MLP neurons of a small language model. Each row is named by its layer, matrix (gate and up: input weights) and neuron, and shows model dimensions 512-639. Each number is 50 + 10 x the weight over its row's rms, rounded and kept within 0 to 99. A neuron's up and down rows have the sign that makes its largest values positive.
After each neuron's rows, "fires on" lists the tokens most often at its 100 highest values on Wikipedia text that the model never trained on. A number after a token or word is its count.

L7.gate470:56 35 63 54 56 51 55 47 44 51 42 39 32 49 40 54 38 33 40 51 51 55 52 55 41 63 58 43 61 63 53 64 38 43 55 36 46 55 33 31 50 49 38 46 52 32 57 51 22 33 36 45 30 47 63 49 62 47 60 45 49 55 54 41 65 43 58 58 64 50 45 35 71 53 44 57 53 69 52 44 53 43 47 59 55 40 45 48 64 48 69 69 61 63 31 53 37 58 50 46 35 47 31 52 50 37 51 50 63 29 51 48 42 40 53 65 66 50 48 38 65 51 44 49 48 53 51 50
L7.up470:64 69 41 43 55 44 38 48 31 55 51 51 62 62 37 47 63 40 49 49 23 58 47 48 53 59 40 44 54 66 43 48 59 50 50 52 54 52 46 30 49 44 53 42 37 62 31 44 39 54 29 47 55 69 37 53 44 56 52 53 55 36 58 28 39 53 47 54 57 40 69 57 71 50 44 42 12 50 36 63 67 53 68 55 51 44 54 42 46 38 30 56 42 29 62 44 55 49 51 57 69 58 54 50 58 60 53 49 60 57 47 56 40 38 62 49 38 60 49 46 50 45 39 55 39 56 33 66
fires on: " the" 59, " of" 9, "|" 6

L8.gate768:55 47 45 49 52 70 41 23 47 48 65 48 60 53 54 60 44 44 51 35 40 52 26 53 27 45 42 55 28 41 43 40 35 58 43 69 56 37 47 48 62 47 58 62 66 54 69 55 62 66 49 41 54 38 41 39 49 54 64 51 48 58 49 57 59 50 54 41 50 39 51 58 35 56 45 56 29 44 47 55 51 52 47 52 74 64 46 58 41 71 53 56 47 49 36 57 66 66 67 68 57 56 52 73 61 45 63 62 30 46 42 51 66 46 59 41 45 47 51 37 58 34 62 54 47 57 60 45
L8.up768:59 47 63 65 48 52 66 50 37 56 57 53 84 53 30 52 33 44 55 67 44 44 29 53 56 43 45 53 45 65 54 44 53 48 34 33 46 60 38 48 43 31 40 61 56 67 61 61 46 40 68 13 59 53 62 53 61 28 42 64 59 45 40 43 42 55 40 49 43 50 47 59 47 55 48 59 37 39 50 49 59 42 71 65 44 44 63 45 36 58 48 58 57 37 54 44 55 60 53 64 54 34 49 42 61 55 47 69 57 58 59 50 55 41 43 45 39 50 55 64 48 39 53 51 57 59 31 51
fires on: " the" 23, " a" 16, " his" 11, " its" 9, " A" 5, " Its" 5

L5.gate438:52 48 50 36 48 59 53 45 55 29 43 54 43 44 47 54 59 42 61 32 29 38 64 49 65 47 49 47 54 42 48 45 49 53 53 78 39 56 36 51 46 31 49 53 51 46 58 30 42 48 39 59 58 51 42 44 57 48 47 54 55 43 45 65 47 41 46 69 52 52 54 31 82 56 38 65 36 41 34 56 59 49 68 51 35 65 57 59 54 39 44 50 37 59 28 38 50 41 30 63 48 32 62 52 64 59 46 47 49 44 43 45 58 46 38 62 60 28 40 25 42 38 56 39 54 52 40 50
L5.up438:70 44 54 56 44 62 34 46 49 51 53 46 68 48 50 45 51 62 44 39 59 50 39 61 51 44 60 70 45 62 41 39 40 46 64 63 49 43 58 56 42 45 43 56 71 50 40 45 60 50 53 46 58 42 49 46 55 46 57 40 40 64 32 45 53 35 59 52 54 39 50 32 38 52 37 69 59 20 65 59 49 61 50 55 53 48 44 48 29 62 62 34 45 65 52 53 46 68 63 59 56 56 62 40 46 69 37 44 54 44 40 43 55 37 39 56 47 44 73 44 60 48 30 51 41 60 35 36
fires on: " |" 55, " in" 11, " second" 6

L8.gate216:54 40 68 71 38 60 61 55 62 55 52 53 48 46 48 50 47 53 62 61 65 46 61 47 64 60 68 42 44 53 61 51 55 49 65 50 65 47 45 63 51 58 48 54 51 46 54 40 19 37 43 41 59 60 64 52 77 64 37 39 53 47 51 38 38 29 38 51 49 58 52 42 42 50 47 47 53 49 63 53 56 38 41 48 50 54 53 53 52 55 43 43 50 63 63 46 24 34 69 34 43 73 55 64 44 51 43 56 52 43 51 64 44 53 51 52 60 64 42 44 48 63 47 42 52 52 54 41
L8.up216:49 42 34 53 58 48 36 48 50 49 53 46 65 50 51 66 47 46 43 60 52 61 46 53 55 65 60 24 43 54 49 54 42 51 31 58 48 40 44 48 70 46 52 56 56 41 40 39 46 27 54 48 46 52 43 61 48 47 51 42 43 48 61 60 51 45 58 44 37 44 65 50 67 43 47 46 54 45 53 58 36 32 66 56 43 51 41 37 45 59 56 52 67 64 38 38 48 49 56 40 45 52 29 56 53 32 65 67 50 45 41 51 62 68 41 52 41 62 51 43 67 53 61 40 40 63 40 51
fires on: " the" 89

L8.gate54:52 57 43 47 41 49 45 32 45 38 62 49 54 53 56 50 42 61 56 41 35 56 49 35 72 59 48 55 63 44 52 40 49 63 46 45 49 55 24 46 36 55 44 52 63 47 45 42 30 43 46 50 51 47 53 54 50 38 50 58 49 47 40 40 50 57 40 44 55 48 42 29 55 51 59 62 50 51 36 44 66 49 67 43 48 44 30 41 46 37 52 56 48 56 48 58 32 44 41 55 45 44 61 39 40 66 64 48 45 45 60 59 60 37 42 32 56 46 49 29 48 45 52 55 67 38 50 41
L8.up54:50 50 56 44 36 55 37 56 55 48 43 54 70 60 41 55 50 54 50 47 51 56 48 39 55 53 51 42 37 46 61 40 53 56 42 43 61 36 51 37 56 51 66 47 60 54 59 51 60 54 61 53 56 48 32 49 43 43 48 40 41 55 53 64 40 47 63 60 35 70 60 43 50 47 57 60 41 56 60 66 51 60 54 33 41 50 42 38 43 48 62 57 51 50 47 42 54 50 44 53 52 60 51 43 58 50 74 41 52 45 49 54 49 54 58 62 64 49 62 46 61 53 30 47 69 48 49 39
fires on: " |" 80, "m" 4

L6.gate255:42 40 51 62 53 24 46 49 59 38 38 69 56 58 45 41 48 57 53 69 57 48 81 33 41 54 42 54 76 77 56 37 53 56 45 45 56 32 62 59 42 21 51 56 32 45 44 59 38 56 53 50 60 41 54 41 65 51 53 38 50 43 70 45 35 65 76 42 57 69 32 43 65 53 45 57 34 54 48 52 43 33 53 39 59 49 38 58 34 47 53 45 43 57 41 35 48 46 46 61 41 54 32 63 57 45 53 53 62 71 49 63 52 61 75 41 51 47 66 63 37 55 46 65 52 55 36 56
L6.up255:48 44 54 42 50 56 65 47 45 37 37 71 45 50 44 54 56 66 44 53 31 63 72 46 48 55 55 45 39 61 60 45 49 54 55 35 56 53 58 49 46 60 73 47 51 37 56 54 54 29 33 53 66 54 70 63 51 60 44 36 50 21 61 54 18 66 59 56 44 38 54 42 44 49 44 52 51 32 27 42 33 58 41 66 47 49 68 37 54 57 44 59 41 50 48 43 52 76 43 44 50 54 38 58 72 42 69 40 45 52 49 40 47 44 41 50 55 76 53 53 52 73 55 45 37 44 67 44
fires on: " to" 66, " with" 10, " in" 5

L7.gate566:53 45 72 38 50 60 69 74 64 49 45 58 41 59 51 42 44 49 48 62 35 42 75 34 55 62 43 54 46 56 48 57 29 44 43 53 44 42 51 53 39 53 49 57 28 41 52 27 47 63 43 53 47 43 40 49 56 51 23 41 46 58 53 39 29 33 63 56 45 51 53 42 44 58 48 57 53 62 36 56 68 57 49 49 52 57 44 57 43 63 65 50 50 52 63 30 35 37 65 32 45 30 29 48 59 49 55 40 58 55 45 68 64 54 46 41 52 63 45 68 39 56 27 60 45 38 45 44
L7.up566:71 43 58 65 63 67 47 49 40 54 39 49 46 49 54 34 68 55 56 51 49 57 57 44 34 37 50 24 54 59 48 50 60 50 42 55 46 51 40 66 54 34 46 67 67 40 41 40 48 44 41 61 43 51 64 52 55 26 45 43 61 50 52 41 60 43 67 61 52 62 44 56 65 67 34 62 47 60 27 76 55 55 50 64 47 46 50 45 59 50 55 58 51 48 55 43 29 55 24 49 40 60 56 56 60 46 43 44 42 60 54 59 44 46 54 39 53 41 36 58 42 46 40 47 48 50 39 37
fires on: " |" 42, " at" 14, " of" 10, " the" 4, "\n" 4

L7.gate347:44 20 47 55 42 42 52 38 84 58 40 41 39 41 41 47 26 48 64 48 59 64 82 68 52 49 45 40 38 63 38 64 41 37 42 37 59 36 51 45 77 29 48 58 59 40 47 38 51 39 54 53 31 47 39 79 80 53 35 28 51 53 51 35 53 35 51 54 58 66 61 41 41 49 39 47 54 54 52 43 60 44 53 56 51 58 32 38 39 50 49 71 39 47 38 49 48 48 58 56 50 47 43 52 37 58 45 51 62 56 56 51 55 52 54 33 44 47 48 55 53 53 51 28 53 43 47 43
L7.up347:47 42 48 59 59 52 52 47 44 59 41 39 46 43 53 45 45 43 50 52 35 59 66 53 54 53 46 35 44 62 45 49 57 55 61 35 49 37 34 43 75 48 57 52 47 64 42 50 64 30 45 44 39 52 38 65 50 54 50 48 46 39 53 41 44 35 39 51 60 27 40 61 40 45 46 50 42 59 42 47 54 31 47 62 48 76 44 27 52 33 62 50 50 44 66 44 32 47 44 71 72 45 55 45 69 40 43 54 48 47 58 39 29 52 43 53 54 46 49 71 50 43 38 35 48 41 35 55
fires on: " the" 75, " through" 4

L8.gate657:44 45 53 59 49 46 48 64 46 60 57 60 59 30 61 59 47 49 52 59 40 42 54 70 63 33 61 44 52 53 37 51 37 48 41 47 57 59 51 55 64 54 48 33 61 34 53 61 28 36 54 46 58 43 54 42 44 45 39 48 52 55 43 49 72 56 51 36 59 47 57 53 48 43 61 49 58 30 48 56 56 52 55 69 44 48 52 57 34 76 59 52 52 32 51 47 48 40 55 51 61 41 71 48 55 41 44 34 54 44 60 31 50 38 48 54 63 40 57 48 42 51 57 64 58 46 39 58
L8.up657:41 52 45 62 39 52 48 66 44 64 63 42 48 31 58 43 57 52 59 69 51 51 50 43 62 52 47 59 65 55 53 59 48 39 51 42 54 54 61 40 53 40 60 59 45 67 38 62 47 51 54 42 57 64 48 44 46 78 49 62 51 58 44 67 63 75 44 51 60 43 59 47 61 22 62 39 39 71 40 45 47 39 47 44 52 41 42 40 59 48 45 43 54 58 47 56 58 47 44 58 47 59 65 40 46 54 68 44 48 40 62 61 53 42 52 53 63 48 44 61 62 24 34 38 48 47 55 31
fires on: " 16" 15, "w" 12, " 9" 9, " 19" 7, " 17" 5, " 11" 4

L7.gate917:51 44 52 45 52 37 25 65 57 64 33 52 38 61 58 47 41 69 42 51 41 65 53 62 44 52 53 49 40 37 29 34 56 68 51 48 36 41 36 46 42 64 60 65 58 54 58 69 47 49 53 58 52 40 42 53 72 54 46 48 51 54 52 80 37 44 47 52 45 45 38 41 50 52 40 57 46 45 43 50 44 40 56 50 45 43 42 36 53 44 54 43 46 60 49 64 49 44 48 50 34 44 47 63 39 57 66 42 45 54 60 64 56 48 37 45 75 50 51 51 46 54 58 44 34 52 53 59
L7.up917:63 42 40 42 49 57 25 38 45 48 29 50 47 37 51 36 32 55 57 46 41 63 44 63 60 45 65 54 48 59 57 53 53 54 44 48 32 53 46 67 54 49 47 48 44 50 62 54 71 15 50 48 50 63 45 38 48 51 39 44 33 54 62 64 38 50 53 66 49 70 41 73 38 49 52 50 51 48 54 62 63 48 62 43 64 50 52 43 55 63 53 49 57 56 51 39 59 50 53 50 52 44 35 45 51 31 71 54 57 40 53 43 59 58 48 64 58 45 43 50 50 56 52 47 48 21 61 40
fires on: " |" 37, " of" 9, " against" 6, "\n " 6, " between" 5, "th" 5

L2.gate480:58 50 67 37 33 61 59 49 49 42 60 44 57 47 55 38 27 57 44 52 43 61 56 46 63 49 72 68 38 47 44 38 49 44 64 52 59 42 42 50 59 63 44 39 46 32 62 37 44 66 43 42 55 46 49 42 52 56 59 50 61 49 62 33 55 61 55 61 54 57 44 43 40 46 49 57 50 33 71 39 36 61 62 37 60 39 64 43 56 46 63 55 65 67 58 61 64 26 50 53 44 34 62 52 63 53 44 58 51 52 43 56 54 44 50 43 63 51 39 47 45 30 52 68 54 39 64 54
L2.up480:31 64 51 58 48 63 44 54 49 51 49 54 65 45 38 57 49 52 54 47 45 35 48 49 38 35 50 56 41 55 52 30 52 49 46 48 53 46 63 24 45 44 52 52 52 62 37 48 59 61 45 55 59 29 54 60 52 47 54 47 34 61 61 50 58 34 59 63 46 57 66 55 41 45 52 55 62 48 37 68 60 55 24 39 53 41 53 56 46 45 49 45 57 45 53 59 49 44 54 57 42 64 40 67 56 49 38 51 47 48 50 37 55 51 45 47 34 49 48 40 62 41 40 49 53 36 65 52
fires on: " its" 37, " a" 29, " |" 14, " their" 11, " Its" 4, " whose" 4

L2.gate806:36 34 45 60 36 48 15 29 50 51 64 42 43 45 52 33 52 35 53 47 40 49 40 56 57 56 59 50 56 48 46 52 66 38 52 39 55 51 52 48 55 41 47 60 56 74 53 54 53 64 57 50 34 58 45 44 50 70 53 64 55 21 46 48 54 51 34 51 57 35 39 45 38 33 62 59 35 41 49 53 35 54 53 73 46 53 46 56 42 55 50 42 44 42 50 49 53 56 48 58 45 48 51 66 55 44 64 66 27 56 36 38 54 62 60 63 52 51 50 28 34 36 53 64 39 60 37 67
L2.up806:69 60 50 55 64 56 50 47 52 47 36 33 55 40 50 38 46 48 52 48 58 56 27 55 58 42 40 45 53 32 57 62 57 55 29 71 62 42 51 57 48 42 60 62 42 59 41 59 36 62 57 40 44 65 51 58 45 57 51 40 47 44 45 63 52 48 36 38 41 47 63 52 65 54 49 55 45 60 53 37 44 43 49 49 42 49 51 36 34 58 37 50 48 36 47 62 55 57 56 53 52 68 42 21 53 43 66 63 52 53 40 36 48 60 55 43 56 52 50 33 42 35 61 53 49 56 28 53
fires on: " a" 25, " 1" 22, " their" 12, " of" 11, " 0" 9, " his" 8